Weights of a small transformer language model.
Architecture: no position embeddings, biases, tied embeddings, ALiBi.
MLP neurons of a small language model. Each row is named by its layer, matrix (up: input weights; down: output weights) and neuron, and shows model dimensions 352-479. Each number is 128 + 24 x the weight over its row's rms, rounded and kept within 0 to 255.
After each neuron's rows, "fires in" lists the words (lower case) most often at its 100 highest values on Wikipedia text that the model never trained on.

L2.up533 [125 148 131 108 212 148 124 140 148 140 157 129 123 106 133 125 113 137 140 101  85 138 149 116 103 154 125 133 149 125 128  88 147 127 185 127 117 141 122 148 116 131 138 140 137 100 105 125 135 123 164 164 110 117 105 110 119 151 148 134 137 153 147  89  83  96 104 136 140 146 126 119 171 125 147 129 149 108 108  90 170 147 164 115  90 135  94 127 124 141 128 149 151 146 106 137 129 123 160 163 116 124 124 115 117 126 129 116 133 157 122  93 133 110 118  90 115 118 116 127 143 111 163 148 143 147 165 173]
L2.down533 [120 167 124 169 157 126 108 131 156  93 134 150 100 114 102  68 132 126 143 128 131 139 105 122 123 175 105 139 132 142 102 171 120  96 115 119 149 125 125 158  88 153  99 137 128 147 139 120 102  86 107 142 118  87 128 137 136 154  77 102 153 137 105 124 157 168 148 131 120 145 158  76 127 141  97 107  99 110 153 122 116 133 110 141 125 155 122 139  77 149 108 110 143  95 105 166 134 146 152 182 119 147 159 125 130 124 148 113 139 127  92 147 120 156 133 122 119 115 149 120 126 113 104 135 159 154 130  80]
fires in: "most", "to", "can", "may"

L2.up1484 [121 123 125 153 144 156 131 140 113 117 103  91 167 147 122 131 137  64  98 171 156 140 191 105 138 164 151 104 101 126 132 141  95 104 155  95 121 155 105  78 142 155 156 149 133 110 124 111 133  94  90 152 122 128 129 117  98 175 163 120 122 117 121 117 106 176 167 169 114 108 105 112 118 142 141 139  97 142 137 124 127 131 109 132 133 143 148 107 152 158 116 121 151 105 142  96  35 143 134  66 133 101 108 165 138 120 123 110 114 116 152 149  89 113 152 153  94 170 143 114 124 134 151 120 102 134 124  95]
L2.down1484 [121 134 125 134 116 138 142  98  86 168 130 101  79 120 100 100 133 112 145 146 160 139 136 149  96 136 169 140 149 137 103 148  80 143 136  89 114 160  78  99 141 139 144 137 150 130 144 129 148 136 117 123 107 123  93 133 110 143 122 138 144 106 179  99 114 134 151 112 104 149 119  86 141 116 120 110 120 135 120  83 149  79 106  99 159 150 152  94 142  93 110 134 106 106 152 123 106 139 161 116 203  88  99  96 155 112 132 151 141 142 125 165 120 140 157 111 138 153 104 165 150 149 131 160 142 110 123 125]
fires in: "one", "single", "second"

L5.up1582 [157 120 108  95 127 131 104 123 128 125 154 158 149 147 109 144 111 162 115 158 137 138 140 167 122 125 119 144  94 129  97 104 105  99 137 143 130 108 145 176 185 104 140 122 127  77 131 105 153 113 100 119 134 208 124 104 107 139  88 131 140 131 137 107 139 163 117 146 161 136 124  83 130 176 115 101 168 129  94 112 110 148 140 123  61 152 141 134 154 122 109 137 193 142 101 143 127 153  98 203 142 135 152 102 156  83 161 112 161 102 122 165 126 137  83  98 125 187 113 120 146 147 128 120 146 188 114 120]
L5.down1582 [130 129 161 113 140 140 151 125 153 126 152  80  92 137 120 100 117 128 154 155 145 101 136 114  86 145 119 133 111 115 139 108 121 141  75  74 103 115 126 157 109 113 141 113 138 106 137  62 130 135 108 121 110  93 149 150 147 103 107 159  94 101 131 154 100 105 123 124 130 137 196 107 139 101 130 104 147 137 163 134 109 111 124  87 116 147 128 141 112  75 144 106 101 153 168 135 148 104 147 165 122 126 115 158 155 115 121 169 160 123 152 174 109 146 114 130 146 149 137 124 103 104 146 175  94 179 163 121]
fires in: "is", "are", "was", "being"

L2.up187 [141 128 194 111 164 126 123 110 139 143 115 137 107 156  99 130 132 143  87 111 134 111  73 141 115  82  94 115 122 132 121 107 104 149 132 114 116 146 109 145  97 122 173 129 125 129 110 126 123 124 133 111 139 101  97 117 137  98  78 105 137 122 160 150 121 145  96 135 158 141 144 123 158 118 154  79 168 132 123 155 101 114 143 154 107 113 153 118 139 127 126 125 139 117 132 178 136 177 163 127 165 136 140 151 107 122 130 102 100 169 107 138 120 116 105 133 102  90 102 106 133 115 148 116 118 120 103 116]
L2.down187 [152 117 108 152 146 133 151  81 132 113 140 147 101 109 137 143 140  58 156  79 114 128 131 118 135  83  80 180 129 144 100 129 110 103 139 117 110 145 143 151 123 105 154 128 119 156 134  85 171 133 144 149 180  87 109 114 131 128 133 116  87 134 140 108 175 116 114 110 132 149 166 149 112 109 128 117 179 138 125 138 133 126  86 127 145 143 145 119 131 119  90 118 148  99 181  89 127 130 117  76 120 181 113  95  94 103 143  87 120 148 132 151 151 106 138 136 135 142  49 141 136 120 112 162 107 137 126 130]
fires in: "family", "own", "personal", "private", "current", "wife"

L5.up76 [137 149 123 123 122 140  94 129 141 130 188 120 128 132 171 186 147 101  94 142  87 140 147 142 123 146  66 123 102 135 125 114 110 109 140 139 163 145 161 141 139  91 111  87 117 134 110 185 122 148 147  60  98 136 144 139 133 132 154 128 107 115 141 106 105  88 136 145 153 163 145 112 105 119 141  89 152 152 125 135 136 126 146 161 102 128  95 142 158 110  89 140  91  97  71 116 158  86 149 138 169 137 141 128 142 176 143 135 138 117 176 110 142 111 170 177 121 136 171 108 153  99 146 116 111 163 114 182]
L5.down76 [135 116 116  95 126 127 114  89 117 125 149 143 133 143 116 146 120 104 106 128 103 158 170 109 153 114 164 115 135 105 137 129 141 129 131 122 165 180 171 160 146 144  99 146 162 111 140 127 167 104 122  90 147  92  83 121 140  86 177 109  76  99 107 102 156 152 111 123 165 107 125 137  83 129 153  83 142 190 146  70 143 106 110 128 172 127 140 136 126 121 140 164 153 111 148 143 190 129 141 124 150 182 106  87 117 135 145 105 131 148 137 154 125 145 139 137 136 145 135 180 116 134 143 110  96 148 130 101]
fires in: "due", "according", "addition", "up", "referred"

L5.up1364 [107 128  81 150 123 142 128 183 114 133 133 138 121 106 122 131  96 116 107 146 152 162 116 122 109 108 158 160 120 134 123 147 134 105 118 160 117 126 127 117 162 151  93 132 156 138  94 157 128 100 151 137 141 152 142 133 157 152 137 118 139 136  97 160 131 166 136 119 125 128 116 101 117 110 163 168 116 152 205 129 162 112 150 144 131 135 124 146  96 175 140 120 106 129  90 120 127 141 135  82 163  97 115 117 144 125 133  95 141 133 103 129 148 124 136 148 123 111  76  98  70 144  92 109 135 127 126 118]
L5.down1364 [130  92  97 139 111 134 150 127 101 132 128  98 128 153 134 165 116 134 125 130  86 165 130 126 136 105 111 111 100 117 162 129 106  86 149 127  98 112 122 138 140 150 122 144 154  96 160 149  99 146 127 120 102 117 145 146 107 140 145  86 144 144 112 167 143  80 145 167 129 108 151  97 150  96 153 138 127 129 146 142  81 115 113 133 133 160 146 106  99 139 139 121 104 150 145  80 117 133 119 174 155 102 110  74 111 149  99  88 132 123 126 151 141 127 140 131 129 103 129 132 110 127 116 148 136 155 151 107]
fires in: "al", "alcohol", "alva"

L2.up230 [ 96  75 114 129 123 130 111 137 122 130 126 129 138 115  91 124 130  65 132 135 122 147 115 113 125  69 134 116  94 151 129 111 122 152 118  80 130  89 114 112 140 137 116 143  93 122 155 116 116  89 183 115 132 158 168 155 135 106 192 131 123 107 115 141 104 165 101 122 154 118 122 107 105 141 166  98 110 102 117 124 124 128 144 143 140 107 178 132  91  99  71 139 157 155 120 146 146 142 135 129 127 153 127 128 134 128 139 120 121 128 121 108 100 128 104 166 165 112 142 139 132 131 114 116 187 113 136 112]
L2.down230 [ 89  91 106 142 178 147 130 117 129 107 107  71 152 125  93 126 129  85 117 161 132 132 147  96  88 126 136 114 162 119 134 118 129 155 132 105 123 128  85  71 144 157 127 152 161 123 128 134 109 121 180 125 143 115 131 108 149 119 146 115 145 114 104 146  82 125 133 129 142 120 155  81 118 147 145  86 135 164 116 148 145 101 120 106 140  70 114  96 126 142 126 152  67 124 150  94 172 160 145  98 157 160 132 175 133 159 146 131 118 112 155 110 103 124  88 132 111 135  98 139 137 170 118 147 139 175 121 144]
fires in: "angeles", "of", "california", "art", "county"

L2.up767 [129 114 130 149 112  93 141 115 138 127 144 143 128 126 174 114 139 131 111 136 136 138 164 160 110  93 132 133 157 128 136 118 119 135 136 100 156 106 129 149 132 119 107 129 171 100 115 157 116 123 106 187 116 159 120 157 161 133 107 171 159  99 165  99 123 123 142 157  96 162 163 147 115  70 102 102 145 133 152 107 130  92 164 142 152 152 167  88 150 121 127 159 165 165 126 160 175 109 149 168 132 159  83  95 144  85 173 124 142 100 148  85 127 148 105 127  92  96 151 119 147 167 102 117 119 131  97 131]
L2.down767 [109 168 159 121 139 121 166 118 120 136 134 123 124 177 121 129 134 115 100 142 142 128 153 109 109 124 162 142 100 129 139 145 161 182 124 124  91 116 165 153 136 131 155 102 106 135 117 158 112 137 167 110 159 148 138  82  84 168 104 118 162 118 103 179 146 126 119 110 120 138 115 116 102 118 107 135 101 134 108  92 178 128 150 122  93 163 147  95  90 131 119 143 137 147 122 127 117 113 111 112 101 145 118 144 121 146 143 133 131  88 171 142 134 181 153 127 111 159 161 134 148 175 139 128 117 217 133 132]
fires in: "life", "home", "birth", "time", "day", "cerophytum"

L5.up1467 [135 130 125 115 122 151 126 117 134 130  83 153 129 150 149 154 114 162 113 114 109 118  94 159 134 103 151 132 111 152 132 156 123 122 143 103 127 118  93 153 114 147 146 123 103 112  91 115 128 127  96  83 176 105 101  91 147 152 166 104 168 120 114 112 114 147 122  95 135 139 146  97 128 113 129 127  83  90 152 129 158 148 101 147  87  98 125 125 116 164 116 114 165 128 140  98  73 128 143 106 122 118  99 157  98 119 121 127 132 101 168 138 129 127 144 116 124  83 126 130 109  74 126  99 128 107 134 155]
L5.down1467 [116 128 150  67 140 152 143 146 171 104 129 113 112 141 149  94 134 144 113 123 116 129 162 104 141 119  90 114 124 142 138 117 176 118 152 137  98 142  93 138 109 147 141 138  91  84 137 152 153 136 151 137 133 148 135 107 125 157 100 123 139  59  90 138 131 138 162 128 128 103 160 141 141 140 154 128 100 100 150 117 129 179 153 132 147  88 155 153  90 132 147 140 122 109 140 124 115 153 158 180 130 132 124 122  88 132 145 138 114  88  64 151 140 135 151 108  91 159 152 184 100 113 175 158 140 102 134 155]
fires in: "was", "is", "be", "been", "found"